config.toml
num_hidden_layers = 12
vocab_size = 8192
norm = "layernorm"
qk_norm = false
init_std_qkv = 0.0221
init_std_down = 0.0
lr_mult_o = 4.0
decay_shape = "pow"
batch_tokens = 65536
max_seq_len = 512
doc_mask = true
MLP neurons of a small language model. Each row is named by its layer, matrix (up: input weights) and neuron, and shows model dimensions 0-255. Each number is 500 + 40 x the weight over its row's rms, rounded and kept within 0 to 999. Numbers have three digits each.
After each neuron's rows, "fires on" lists the tokens most often at its 100 highest values on Wikipedia text that the model never trained on. A number after a token or word is its count.

L7.up963:522489499483460536529444507560481497470444487509492507492484535533498534508512536499487586478454459403527582507524440530501535561509498578537499545513537515543452542438554538504460469474449414467526487487516577476422446512522553521489501555566476492434474499455508532467512573467470546501483517481476492413528502519449556493537475505503512456494485464530513438440497492498450484586521518543450490484487501494463473490474501509486579519487515542534513529484508542491498490485557559512515568498541480499487425558495469493554449473461501540479469494466431491548466518502452548433513515559465503569533504514537474496523542543540387479513440521551415486575429461443501504509557471476493469530452565505435587510490455533588399545524496418446535506568467532506449515568402512
fires on: "s" 24, "re" 14, "es" 7, "al" 6, "er" 6, "de" 6

L8.up546:430451482447452498505475536557539463558444476545496455597488499501493433513493576478487456475507385499469501529454488513542525419482514516518494533501509485595509487534515498604550518462536512536480491488525500484480464499498525586521510480584474504516534440439466546534535549523387502427529465539594475472512501508539464436503484517457488518515537489543485490481577512429588568486464562536469517540456468529520461450515473466480523465489563506485535566479516493499455550538542451506517477485539509521469479512520418427511513489518476609545458594481592465519499498482526496427478452477481487484496496504560411515483529410462451538451449432523535487483487515539513559501553486490491540535548542530567493499508483481556487524430536489468571530496494517503512544492563486
fires on: "0" 14, " in" 10, " and" 10, " over" 7, " du" 7, " than" 6

L2.up437:463540455510513520466587475562563479422523491518482547545527524419499529487548482498519559559483448478542409494498513468517520427464575514481568452543442555499488498516449488559542589484454536461573516493461539470447505580507475452452443554492530480556546536551528536553513506437549490490440535536475493499451482480525495499481437456498449629499518464515438494504556417504546515583462515510468464542521438573487474435477463495497508526530470506499478574469424471537445417512499481495466526481448575446536471480480501513424503498510537449448497451493500502509504500419527492459493484519475469454532471476540448563484488478487440532536475494489498546493590532498532492457493551478569500600522536563455486469537520521489454439481455485490468557497516548494481493437488495
fires on: "qui" 19, "/" 13, "(" 11, " /" 10, "^{" 8, "–" 8

L3.up347:499544475514469462562498512499484526499478402487438479461459514446460550505437566492505532525501456503511461503501399516561477567525537484494453496491528500506513506546465527471450540463479496568571530445480553448438532572449517478488477496507564545410543547451441510507527505483499512546533480428474498551478510553506505449550460440510511517473519560530450521434455409472411516463463499489508461495526461503594580540478512567432437451572538511500516482467500481540452522563524579448506520492518531520515476545534533585496514551554485445463484491451454441470526457512490550532487490492480525580456492492569516462546494454477457466505549405554536542532503500476504455549492496529458429469465545545510617432468512502519522480442507499532424509538520523486450455465501506
fires on: "'" 68, "." 24

L5.up252:493526495411500526504550519505558513484530461592510488470405548462471525546496526480525574455500472522542546480556516525410545497452501465502535473445461475475579569467506457514479477517504545559516439522520517500517502593472459485515475460565517498478521532506495459403498535539460527533532506524475555501466459428477465435496573428495546497516482598485476507465468493533511457511527444570562484494499527515564490540501554524558482495505456481494522541420521521533497472492474487525488533506559466536458552567486513501538507492598493510545532444398558511547542521535519558478530441476552515558445433454553461462525466470498451576512457422501490438498450517539461456432485513504486409519505564519510496490420425477513488452442469505550557508471480440471485476431499506
fires on: "." 78, "," 4

L7.up673:446430502496499444610575506478436521505498518449538483513545512500524508442538530478490505517497544489437500554467510533525486478480523417539505556566557503479503506476500446495480523470526521491484527578514508501574448476478482453469529527566482539498456510491491463520530485496482451507546476562452527525494494440545564522484546531549487508450497538516523497427530421502464511460513383546516542493516504521504482521454549478480482453499556505480498491567520436469458541508612542511521527476489498435501483457519449485492492457538498434491449461438468619549525452481420487477578507488504519424530504447408509493564611477501481456523454497459551557545515530495475518452448550532571498480519523559502470527494456475488518509446503527479392554529473431628504461501517497
fires on: " de" 29, "com" 10, " to" 6, "-" 5, "re" 5

L7.up694:539471521549526558423483500492534464558512482505443530480504504514554494499530534502483444448545478510552449539455478484469550467507468457540515497457489525513556499483441551581519435459539543457532538480499518560440504450485470541517463443490564501523517499429522482481565482462472421459498514558536541549469476539479497481445529509488476487471501503503545501476490530505526563477417503447535523498504529497476477494532517472532526447499491502483438482499473471455463395402526461507389486531440504565460499570511481500531513476488433538481493533538500430457481522471439478466546569439411545515437564487525496473571458545501423522400516504485529497504538552588571525472498442527488569512505464506469566504539530561467511553519524498540459553428501658482492509480523530
fires on: " and" 27, " in" 26, " which" 9, " to" 6

L5.up571:536520544503523449448578528501518525536551438450482487515445510479473449475469570477489402497448509500554550534454436481483547573524485470421506572519436540491447518517461499385533529534517482487499516423538469511507501528506587603478505438540476506442580490513532474598465563512528462456504555495485583477394481523531501507442527421509561493448579482557519468572487504511509482501511495501544483476501542534471553474450437487436539526529518534542487497552426494442444552394482490499516519497456539427542488493438460480532524465489491525542488430570505459497506603432488480465554465502467512549541526533465470489511492494528495517504559546486426472462515500535469456557489452497502504497508436531497498480537489509521487493537429464512527492482494534556521515474531484
fires on: "er" 36, "ative" 5, "der" 4, "==" 4, " ==" 4

L3.up124:510632490443519524482451457442521453524525442527513519464466543466441438494443476476494467487452557560545542484526506488492436465548526597507502526560541510465488446484538491428594472444476502508517465452470476523544475517528497544501517546561480447502504471558553471495400502473534475496495539485474476415500450487464509514474484480432563556530480483551452447465501492468477527498459546496532529493481536532557483477530468422543522438440479563516517582538531477444480463428517511487435506432426518511517512532522502516478485463511549541539517500545524550486541552530461494468467439473493570477530508506508467486544538498493460494497530529453507475398436456544557501494533437447493504432452500522520504567545482570526472435481557394495482446492578484497520541556475578
fires on: "==" 55, "\n" 20, " ==" 17

L2.up104:480517496482469510479504501551527440506526469462501561553482479424485517507425509475407459466589546523474492552582511601553477452454535554460506482640476530520558505532495524509515496502518552520468589498513535516492471564418475454435495549548441515470492441434522525543499553566510518515502479529481439471488524473474516572492463492569470530487522459493489474526551452575486529491476511462467560479450490558474545518503434502532531527485464506488527488506478536489486535520520553419492517520430410484491489433471456480517474460504503498503477506611471542585515506447497493465534557395542477501534507493431483491467522515530439522449505515476586521450520515474540521486414526493422468505517490526419552514530521529480511425527464418523493484484535507514454484494467592
fires on: " R" 57, " " 39, " N" 4

L8.up1023:503507495472479474514560381477505492508522584527523445530478528468472537501431510560453497578516508453419533495463537524518485457508503514533524500565534513521526522474471535497440464494501503477508544515537472506524411463409479526380503510535500543543560549445541496494564500444513508490543505598461485434484467431535523457468446541496566534475509492509563504502514483478443478487518483539517522514538494521550483505419541583562415487493521494501461561474551526548533502485497528452512526517532453486528479465527603491423491459483493558460496571532556551535545507508535422575452514490432458513499467469453503503497463519445472394468475455494470515543541459562513418450452569483489496465540442483530486492464511504580461502483470525451541537516504459469515498434562574
fires on: " and" 27, " a" 13, "," 12, "ing" 7, "ed" 7, "-" 6

L7.up272:526495535502519510529534469559584518441508533484508559499458537527459524539525475512558538512399524507590491480512520426456551476457497447505578492520500501556494528486567502522440485515530588558583515414462531492438506433496415522483519465477470514557453504485454504446545491510515518508520497540494492532554527532516511503572483594565472472439526567581480539451517443497552525471477500491521474575558531534456478594511459478477537508492488549500405506440451566461520511417492425502487461487565526476468534581542494459488449500517506473496502477461461448551491451381449464470464474451469455515496523486483502509462461500456506515444545508493450411489504571500520435467491563495573499475521450506537546479488528529577489495429522511537473498459507529535466522472501509
fires on: " to" 36, " but" 9, " and" 8, "0" 8, " |" 5

L7.up665:505541528444515548511513429478406491475425549482543499560554484507489479563473477546442528482440559515442582453475466525497527431469461450539495516486559549569473492534500513475477528448530511507444494457498557476478532505492502475526600546465489527571449435427460492474520514525478437470566539448516514486526488494472516445478543508499408487437430544513487497492536493480489569538475514450488433528497503493597521457502527539454455517482582511546545487515502527539525565520581478439513491512480475440564508523551462431442537448505501563563482454454431555500505534513501555494507474493538571466463464546511602537460524479506474512507479565500472469580457523530514468482463502544441510493523491552484542421519511443596447506515459526453568501506493491530480538428499469
fires on: ":" 46, "-" 22, " the" 10, " The" 6

L2.up1007:430488467498438528545460516425472485493538519473504516492498532480529455436510470535455485555504563470501475467492443509433522468493510521442484484565561497482500540478453513522521492503508431486435553441458575495596493433450472553526516518471586512557448479468519587527441555467543488483471492533525470567486586513510524541556471433474481498465504533526519452409482580466534511557456463489526563464509464524547430469519454456493489460472507491588469511421523458530530526481596516492575444440550520530493428556419467545480548495427491479415534552487458477530533470470480535503475531529525497465461507431557501514512552434501472536465493477484536521542511484501562475521556567526563476454508493542506513456469516477460500515486519460481503481470402460566529529568531531
fires on: " but" 39, " la" 16, "cor" 12, "Li" 4, " du" 4, " But" 4

L7.up477:518513469474522488482490537490533423543510508465500501503501558461503467542475541489479509490424506476425475464503545517527534420491544468470536431478488519476555525532510481517475500538477429496462509533557488486460488467493457516497460526470437509513489515560457459512489568522552416511465517617511495459519589463446526503467525441523519458584463478490529458484514434508467561494508502566509502430404500472521439552528486593437589551507498456478546514445374569558523510528450520524603590470495478545532465528488546481413518539477499537466538519458530599487538427492488535556488536512439539549533471500575480472513528524559457505477424542554519498445493504459474519519560441506418490475518457451525494513516475501523515442547485523500505479513528485501509547453449545
fires on: "-" 21, "ly" 10, "–" 9, " I" 8, "9" 6, "N" 5

L7.up294:526514532495439454500546440499485499549450397538515518453495494529548501473440529492572527493521533519532546485465497505505561506517442549471495504517488510522449497511522563492541448465511513538486481484448530511476531524494500449582538544504549494508489524507483467497483475525523506446530536423560559526439514529478519463474544531521447440515494483493498466517502524472526515486428539442546496463461488539468475530535391554537500538495544540466447525466452529447435515423558525534500476501538478523517507554530587502518568509436469517562497489515467457501463465471537544408501573548479452411493571494481480434532476501533541514463488484432485516561480525588426444537418516597410466471481528415454510582505448473528544580501509511535591465453497484524434533464564538
fires on: "'" 33, " number" 9, "s" 7, " fact" 5, " period" 4

L5.up21:427524509512557557499586425540482546571486474480494474506517538559527510517475532459537576470503510474569468498529506505465463424472430435556506535439478530559558476506591516574471474531502496476520523540488479452526583508446522536471530555525455542586409514568566408460535558500473512553480491516476473493515493485441468484505509436539458478480448465545501474535465480506435486446522563609534462505425453460510469529486548431481505492498465489512560520504454460452540483472525479512496487501485527480440435499509537488534431557559471491439525496484541575490537478497487457542524481539479530499510471462523562554469563451442475504484433514489479480549531505521567504524487462509500480479512505459477468489467472510505508430582478552571469570551398452521498474437450472
fires on: "–" 14, "-" 14, " +" 11, "to" 9, "pl" 4

L2.up119:530479546467480533450537512544525476480498494531505538454482497451531521543523484560438529562472520485496475475550454486458507533422487507454422524517503512486506510558513521509511490508493495464520433521585524541486467517535509518506590513538627541500453548516566412507554535533514505475413526455493420537507461517481497529514474476484488450601451486497470406573531548471530463520564539485529481557503537507468442466559457486529498536476476462491455472457491520480493506468526480528507502381515458511572548498530478539497498509461517497489472526542479536551495518475443437460521404392507477532505505450514514496468451449542512535388574592495522472550564476483551546510402475473519487481428510502516469546549471469426505475503491468467544588493557457467533480511551534
fires on: "=" 36, " =" 17, "Ch" 12, "ut" 6, " Ch" 5, " V" 4

L7.up1004:519462501480473518603500419494470491487509509529423563577526511484506462481559482495458465561529529470534495439429549530514451476413572508504518493457542497545496479521469509496459506478459505521501487503499533519504470459535550516400504519542411439493455533481531435557494501447507573475489439485510487466533624444432535457529515471484540533512614517513549476408455486465503527476486477526485492492541442514504501503535573450492512579554593456482575532531514464518479535483417604477531542476533504441461471489439529506481549501426414496508528461494511498523512517515505479473529483477500500445430579528456484431499486508492452510544493563509544538574483502562522577471521463520479514532572504490521488511486544580507537442525428496546469494500464475547496453488488479
fires on: " was" 23, " is" 21, "-" 21, "ol" 4

L3.up933:507538524544515499485554471566571499506533487473482485462470533512511517474490492520530485530481543466493496512482505549491473547439520510568441447560513499459526456503484590414536480504491551424564527466424494479500545499475470461451520529537520500526543480474480509525559518451484493453521444497486418536477483434460496518458490515583545527501508513512432530506422522411537479382471425515536489517546491500518489417504462525530517519501548508462453546494445467473482513516477544455493527477445463426491484469561483562453524415495528475479508509512474556450430544456468519516419559534534539487543487470525542484474529548496493464544504445489487526475483552494475544514466548557429425464546534617446598479498525485432570486420531515583510594439506496461493476464540552
fires on: " " 40, "-" 28, "1" 20

L7.up864:596515566478536576565434426547530435516516514521455538463472451518489551400540503458425477502505521501500580531444498499468550493496492468451505514477550501507445436519411505483532565438481417516472511575522496544537424475529471589496568516469473520515498560503465620535529521457563529495527528489501528488526487478537540517495418471486558448503511449480487486482484538518561456404467492455491504470444399520482471511538432503420482513483545556446555478548464486478493481426589490454490538548481485512469545488514488490535477516443564500545491463446513554512499512459471549514455461440541543518482541508544448563480486519521499468488564464554474528479488526532483491489508543450459519540512476560467471494555478513526528463456517477510470560538510503448432481514570463
fires on: " the" 26, "d" 11, "the" 8, ":" 6, "an" 4

L3.up68:503563545486438461495481563530536552534531471499483511516450528540491457544511577477496547460436502576545529522479553522514472486497519559483411501478420515526559529546485486470516552544482581518516502483477522537512519517525521556441521470514625507527525472578468473427502454528551486476559439477490571481524470537476516464469513523491489481472478550454488521451496526448527494480530454490435534511488514482449523540471543550407565529514448538513426516460532532441469526478526489515506485474541467506547561537519501470498499459493428548549445441439490459520451581506475518492464507485402455571486403491553569436439473503470414521509561474504519474547429509506570474500519480553499500443447457457569483469454520503458413479467465453438507537473493503543442574513508489
fires on: "," 23, " life" 10, " to" 8, "Between" 6, " on" 6

L7.up302:518504582505463524491506474411568553477542475478439485451413503514436512513539568508462517494543544562534566453438446530464418436481454514454472491416442541474452503524525452455478513469513493569501570534493449514533511435496513487536595458476425516516486524497535588538532437427512573502547564478546530566460535485461523485483471542450480479480480439498479517548600501446471516483508487514495540504510481462477536529451467468490503524422543499497523504592432566461464536495492499415465509581537491504590470506495471523502497458490525464539504500464563507520458478490560509479473476481486476465459478459509534536559537522461505542508501476486470555569463525441487499504496482478469436428481564546559441472553519534500496435483481573487544541500517503540522527507606490
fires on: "\n" 26, ":" 18, "th" 6, " the" 6, "cy" 4

L5.up380:501470505474544482518447464493528414507451478456360461510527501447544517546470493500505527479467536470491540524568547531490577574518433469503486474443479483517387491516473506468479484499534535565498466561541518525566515552522530505535560531536453482457455542518549517478473471457532538471554485515455557431554478488582447511573512486531511517433515490511445537496478511475514517465515447505540526433476513474538479576512521506576503506550494456511494559432491471421476464504500466458451491551488458554469548507402535493478461425568544540508509545500562494531524513523432519506469540467562523544439450547490497540488509539606466484503492496499502527547474575498495474421548437510555540474457446536501451537385502491510489444495528472492506520522434491513415483508475557
fires on: "." 37, "-" 17, "," 14, "t" 5

L2.up607:470548526524480506517435547451519490592523494452501479395491514484486467547518555493501447488488535463505505491524480614484448537385450510628526508515468474556474451472529501464448511504566509523486486519483495545524526508519607497533495456545514457485547444554524490453543531495506462576508551488505469485385428541480476516461491490466518544441596542525481468613541475457540518548450457468488482459458444577456448510478474512515449520497506505541484502554450504437549488520502439496507556517486553517455497455567499460466519470531492450515558540461509466535468537518501542483469535470510452457516428489460492528455457491511523483551490418445536504532484490498524470514526518560470470526504504436550506434529447534547611493579480546508584486479496486481467485507474515
fires on: " Mar" 22, " Robert" 16, " David" 14, "Mar" 8, " Jul" 5

L8.up421:516478470508470467493585468551486533462553539493483588511480450511512459544481553482538549506514464506551405462533539485476467448516423525471539524546527507490513497454528519487487608595597497461534488521491501499505546437522477511516477512487508478509498451452487476520559497517483510458493514459461458478606477493539496533541473514486584500521464519533496499493488497467509521536495575529514503508435466484496466410454551514498563504536502616500473499548422509569502488540460478517476548503497479501548559566574514576498537529516528393519510538461414374469523465455481476429536473505542565515449481509517481511519501448460491500497483474491513451473503518483461478526422458511448476497527524507346492395436533460461559517497503474530542501503522503426511503527485545
fires on: "s" 50, "est" 8, "er" 6, "es" 5

L7.up979:539539508483469468446550454478464493496511548465511505513540479448506570429513536477460498477563458498479554531492509423455467419501502490425526528487540499506502476497549542482430514564523541412485494486550474504429472491474537480498502508541465492518536483524465589544587483508495510486529574550519516453498425541544481455478475525532539588483395465461516491551534504529487488482528548499486513494509532449457495437543442537451468503538515504557539568479557435551512510545472514485570475474530398538531479465428528577488534448464526523477518512509453516502505500541522445533440499580546491469515495536534450396472433454428468546480510436451475463512483501529499453449481573457474497505477474515465508518438514491594555417483525419473493528531445459576564552482519535
fires on: " and" 17, " in" 10, " to" 9, "-" 8, " over" 7, " under" 7

L5.up219:501565460450503570494458480515484509496573463546544513502486434482509543463573513585529518493562557517471532528504569444387535467494451467490484544474518455554509499472516592516466506532558520546494483498387472474455501518538531472549460484509545426534536503514526507506452551521467567477447500507464526464514458496556471383536589529555479471534523558442528527457518474479459543453454527502577408488530495486518493433508540493583507485501516499482465519465462528454460463444497435485434491526527505513518549534480527477472508472523596497487511486491513518478488534531581488479471583455492492503435549567574504555504502475520482539509471453470506458522461508484476445514458549543491543475466446496512510481451494459450575496481487536519525504592384521458457451439470543
fires on: "," 26, "." 13, "tra" 5, "r" 5, "es" 5

L2.up807:525495466434518525470514551482498522501456484508464525473512545474527423455476550463599522520482534517548495493538502520499439440528540517522536461466506487512547518481455512518512558482457470568527505500502522470505565461555582541488530474514449517526467495588457494424542465463486575444493472457540543490448556424501447588536543494512503477509513514525518533506511556500453508425477503454548479554510555527500497446496549340480605566451469497464547569470479511505572457505472519472496524494517426454472559522476541461465478469530430547486530510517444482501493565555452520507485508474528494396435489551475519487501483521468536503483424413535445526476490540505603473483563429509457518527450507416478495543556461500536518503490489497523541493463450567527514531437467503
fires on: "che" 16, "ise" 13, "-" 9, "\n" 8, "th" 7, " More" 5

L3.up922:435519476448503487624494510521533514503428463479449518465504509448500538523511530550427495520478461516466526538484544493467515441541504589518502433480507531536509476550432468437442546434452517488437497518544554538570521520430519465469514563430571483511522501492425557516553518511538578510480564512501557490421539496521458511471532501520425487468460484461450580556478514478407510501496549528535514541554469549550491422511516504532542522452460487609521454462527479501445507529550607482450565433504454508513450525554516517477470458519402546473455512524460470431463475500459571490488407480494483495543505548531498444508443486476456446539486503498458507449492519546478487483510488531510458537582528505458508482508474517534417492520474450522525493530437484541473527479501470
fires on: "." 26, ":" 16, "-" 12, " Club" 4

L3.up310:492491476489436513509432511462525492517528498492528485442565503465478507460415562480462426440525484531467508508507482450460585529559511516520494534467489557524479473460526390489538476475441475545477550477471514411438504502488536570484519491524422478497493449507556501504439521484609493530494541422538482521547448431487525552532504537425440504518574460493605521532411424537529488469487432449556475583466510541474490422390524492517540474514455534539519551551527541551516462478517456523518516471512541552556514521515503465474516510396528557538476553491504508559460503488467492514422475517500500523468488452496581540509538498513415584466491500479464486467480542467531486467450552475463499457454551541518555532556526499522505580493455461493482530518513493509507512541521532
fires on: " can" 15, "qu" 12, " con" 11, "==" 6, "jun" 4, "ven" 4

L5.up322:524452536482413575527440518526590482471423426499543541547422494513458568507569518546496491510437498508460553486493495484518483551518508479483480468472550460543468514504519507495476485504533527475501514471468518525504488514475520444531539381499492528560448513446482484490557503534514551469486470482555487506543446460549485553447471488411490548502570491466470530504468485507516466503461378531473599545474482572520550474524452428540588518603533470435563504508474403481527511485475417486463473526557579523495518557493460448578532505526520601501527505471505540515532479480560506502510520491492474473543505446558496481533503456494542509458472489507505505449467550542506446454460517524498522494554523449537497516498520474465542506506517506427538519443424532363531516496486493
fires on: " over" 35, " than" 16, " •" 9, " out" 6, " |" 5

L7.up851:557482572509501541552441452542522512497469487475556553466490484487466537499539532484451484526565512496536457543485557496539480440493446536484551463540469482546514500508473499573483515502479508477471547518461456523544408469482527510490460451478485406499523421536443582442514484476557498502444525496580472432454526491531540508476507452444575477539481470436568535538478503499544455539508579469603502481486489502510472549406559461507535493461532550548549505498404504481477452488472516411556485445505572551525536460535506552452537533459532474479528475522464445426395488439458519497510483436477536519508518547515460521546478522470564491512562594520489470579546476515568538508545527558488487500497529496413489471545550452534537470439480519479487462468524533443449488490514510
fires on: "s" 38, "er" 7, "es" 7, "id" 4

L5.up178:541514444540523510388464532566617494491567495417480509507497411518475477438481460560565540481508519441572489486541458464435519466483438511436523511515485509543469503485492497527467470566512487478503511461484509485508516492580491584500492492461483478532497503465497522544513478512506538500511560547472454505516597508536435489474404545469478476520543467553581562535565524449512494565448522494536476487503479478588482474540497507437514582522487457489475453545505511427512488503463483497567502512536490540545526499506521461463493474536592475488539538508494520454474487450534553573476436502470489516508489527504430453494513558576459518486485535509500487516552539450512462418529440507434467575440480450485489481477394474523546487466533476466414450471547581547545479485474552
fires on: "ing" 18, "'" 12, "ia" 11, "–" 9

L7.up966:479533562483493468520515567503517443503516546452473487513445525468451458582426506440497454451508555528529493451477517420522470481511395431470610519519542479461469528538467418540521440516514517544510482415506495466537526444522436488519441567514553558497491481526474558446531514566512492432486492491460503530550562557486503513460502510477482475524428466475510517524491544522487410507498450539518490503492549487512535473492459486487507453461554522409474499524499525566506511448505503591541492453493505478469437500533520565542552478543532541430560508543467504467612495524493528447530535484475493437535453498532482473532431487483513540484487607481497481515465536439538505508509457434477493474611568515416531484550483455496539545464525421506482535505438537488482531457502431
fires on: " " 35, "," 22, "0" 21, " |" 5

L8.up537:463547511490545576542426480550517439400528544460523495517470502469505478492505481582531487553409458486520478452535473504478484518454502417469499499537562486547460500493480512438455482515539441519468496455533497520507503528494497532492531478552487593548533492561515492518510499517481585441475546508457451495541461399555452487505486508435563422439573478599534530494504544443525573453441538492522472529593486522510487506557551451534533532502562486440552469497567545454418469516472490505566453475528420434504509507482493486551539425507510460486540497495456487426492518516552514513457559522441488541426520571447559508529506509479465488452543415538466504531419528487526504509499467512476510469520533490528527551445500516518566529530540564497456513486482477449527468511437542
fires on: "-" 48, " mi" 5, "'" 5

L8.up57:510498439448413541544512470512500479555571496473527453463504449471436552558569498525532503429465510483520542505516585529513489551531485561505489516484455472561499594485483429510554558460463450495513488462559458497473506423470481510504506478511503497560470496508533496470537542435427472513492521559512476409514422520479443459496435465566468466512513561454499458502518563500485464472549504538535547503505492499489457491472542457466503453453510461491448445509445503498496531502503573423480567542463487510499405495522543492487554538507485473496541420489482422483518475515382448488489539546550427541475508443513505519545556528531514486502453517524527530497489479533515532470574540564499531594483551590425508519531518526547499616481480502515459535570494506535488411520487549
fires on: "s" 19, " the" 11, "5" 10, "al" 10, "0" 8, " same" 7

L5.up129:514459506459421568557487510587530512501478496506529530550491532461473487538506519575515506493477455543426540496511485559501451523472592478494455551471539503538463444513465502462470509455472548488512500514417524401523436526512533550463533511533495543445562516525528534483460539488486429524544468485545460517510540525545540416517529526536447468520459523511490461399436561514487469474458529399503497479558501453512566571503519522467514551561538522509461462506537501563464569411542523414497474528497539574486469502483523476376509487476512441472551499423485464508511540483533515479586461536502480546480462531499506417523543523458494484489467481533386504438419498500523463542474457526472491456547525533502493490502559495494477466539544515476485500453403561549468511526522530
fires on: " " 57, "'" 18, "." 12, " film" 5, " term" 4

L8.up400:523547516416502512524556553419425509488517553480453449473543479510502526557466477484456459562488557482484502475436515510498469561527493445458499507435465548511428477536473549598482496531473515514508491514535456387491436517488511479491504506501518572459561495411452513532493568488535439528529504492544490562599549480557512465526380543427499468505468490575520498531446513474472496473566509548536528553430507454538525439488458516475493535521526432463552508532497513558513579522519520442556472443591485483475545517496466470517415487526458556500516518453546508469499478519506497488509404508459521436539512519475567542529495462464514474532472459497449430526493576557502469433508552488518492474493472515498498501541520533508505532524437498458406527557545437530502466445482465
fires on: " a" 50, " the" 20, " (" 7, ":" 4

L2.up561:455527556558499510485503504488519506512524501566518494520456430477459448482507458445456540528549530553574554553549479502502485544542493501510444479436551501484474483495465466502464559511476447504481557511503507519468496505567494480539478459554504501486503481545504543462521465511519481543485470479442538483473516522535548432494491599522508467472483464551475482502487544568538553397445568530427401546528541522511512464458560446545468494535482553517502490519530483510528494458480509486455455539442578582468498523528540507461415502415462477526409547444619528522553441464446483521471514490497516551440448526464490481479496509550422521419522546430475567530511545547581466390552485495488472494497477497539503528458497503430529497456546557563526485468437539420462494511506504
fires on: " Al" 19, " River" 16, "sk" 9, " region" 5, " local" 4, " German" 4

L7.up800:522494417488472568501488486497511550507498494524492557510470574477547498535530474473567530460461448472546531524493472475515532516485493493498532486464487564501540520454449500509471607442511551473472471508498533547502472468508572521412411536468517476505514532507519531524554553495579565613528498624459481480500536500476477490473486558590497533530508435517379475464529490468484487558536441570468504469455385501503450515477484463434507492492523512512508463545500475537498443492494523532488505545501544519479416481484522508513435494499482497479490506457448583466501514469511466429493540524433453444486482415440446543550490497527474519530500497522533467490584510485497504478538438520522434478501491499502448548542358535402494530536456580500500493530521514569476539511532496
fires on: "," 45, " of" 15, " an" 9, "/" 8, " and" 6, "–" 5

L8.up954:552469496471441510501490537494510518515552482510516570477428532400489464487475560566513462514514490530487505487498513463509489499479495491522493452470429503537511483462497534439475546489544505432456483454432500542537520514476446444528469521481552496466520538577438556425473526443494516525628596480440488498472486460455529499521521495489483493446548571508440457461511501471537490540459444528488438516507515509543550463489510552517519552525519529424551521515459465491497541502481465545541431453526510493468554473498583521583412524473487507480523446435495496585443559571485529479466494487538482472378513539510553477510425520501552540461498564497433563548443473539445560481377558546448492518452504552535521495501486473453549494517487521534510465542432438536476485510504519
fires on: " |" 26, "," 22, " " 17, " and" 15, " to" 6

L7.up809:514395559470390612476508407492492503526497458427508512571513501514461536557540473472487515483535488491564522525491513447486507438495489377530478467549512479482503481505512432477514481437480527562505445538516472482487513419503579450428557468563454518519437501502455473571512582447452485500510441503485541540486529467535524532489500548488487478497544440472508530427559527449469497449474519468575497495540529489490475392583463474483489471498542519547508568511488492535433473453544469507493556515526572591504478598546457504546509494522460481510511558446498481553465473494482535558473513524521545463499500486494430459532448436535483510516411509527488532534490542554525513515475472440577501540532437518534476487523506489485443477532493572511498492484471494585510505498459476
fires on: " to" 13, " November" 13, " de" 12, " for" 7, " had" 7

L2.up526:510551529499478538472489437506526438548513517459538460447463543445557534496529469484533496501503539506549505572517455591524459502474568516558516531503515446480514456494519495521476522520495466436449535517525425495555451457450473480523498532532521433528482519533511517573455575491586466542452546497409505500564468534522485422499505483468485464499548405521549425575539513493554512425501583425526453482525490537496499503519507436488467480486558477513480549495437394419430519564475521456480573500449459522441473479498513445542520479533552529491534486466580490512493481530488534494462567494458511519502485432519472563507559538540489534494516460479455512534556523479611533529432444486459518491454568502463509489505488595504492507507552536456485558454467494489476543554442559
fires on: " $" 31, "\n" 28, "." 15, "$" 14, " (" 6, " " 4

L8.up502:493534473445491505474559515426516489459534519526457511486479494534509439526515454496496527547543501518546516511476507477556551443486498537537500480426480551491526490524568516548511551496609539586519514481491536517549511538491430493473530565556460517513537461469344507429511507494512474411579501499504462540462493549467530482528519429466528485482554567534474468499509533502491497462435509480549438521521558484492475490591452501474578508474508545463464540537455522502515461504555436513502480433502482513454544468529438438483494443523511525578504536369489546508486486520498558489476525513479506521432540545503476487474482513518507497460505532540478527468553557470458542468526517476432484579503435536482434445543496578499523407456484467407517566520398527450493457488520486
fires on: "," 19, " to" 17, " of" 16, " and" 10

L8.up18:427521467518478483486521508428546545502443521449524477531424477560550501562427443510467464486510531433505471505471506519515428493541468510525488446498555537498504535452447438505531439510396530441499453449444514483405456560564492555495407498492507624506525471459476492551473457539565532518494522535504584556525542501553466511473462555489486448564513488456418443512478493491539464509470489508505626475496488480522496538493519537489548493517554559431487555432497463531497536488478503541452479515504462514464478486487526461519469512552514563488450514484444476493485515467552519513524536503500507520404477455446444548472459541506495581535492534484468536529528502449468486473550543509560510502481514491495512490596451486451418513521565451479518526532503448537455485420503596
fires on: " " 46, "1" 25, " |" 9, " (" 4

L7.up122:553532458432490542531488527484470534510520443498499501517469503516481522495483480502460569503541506490469564531520475452527469529494503527542579491528585537480456506520510502499534558511406524512565520560547432415534461450500603476532507476571490606469497546513534463506522494503529542465508479433511513430440494537493517488498556534459493472527425519562507475455488480450528469533506513534521492494532499482506632516549469514483481503504503503367480507454514447541526502502525403423497509457507476529529503557499496502446470461581461542442546533434502498467511548492495500451475525505524534470436475542453506488547507513497500537548530463454474434508467518513526477452404503528467439549490477484573541569557568518534518453364501472605502460500438477486497493512435498
fires on: "," 28, "'" 24, "bo" 11, " " 7, " as" 4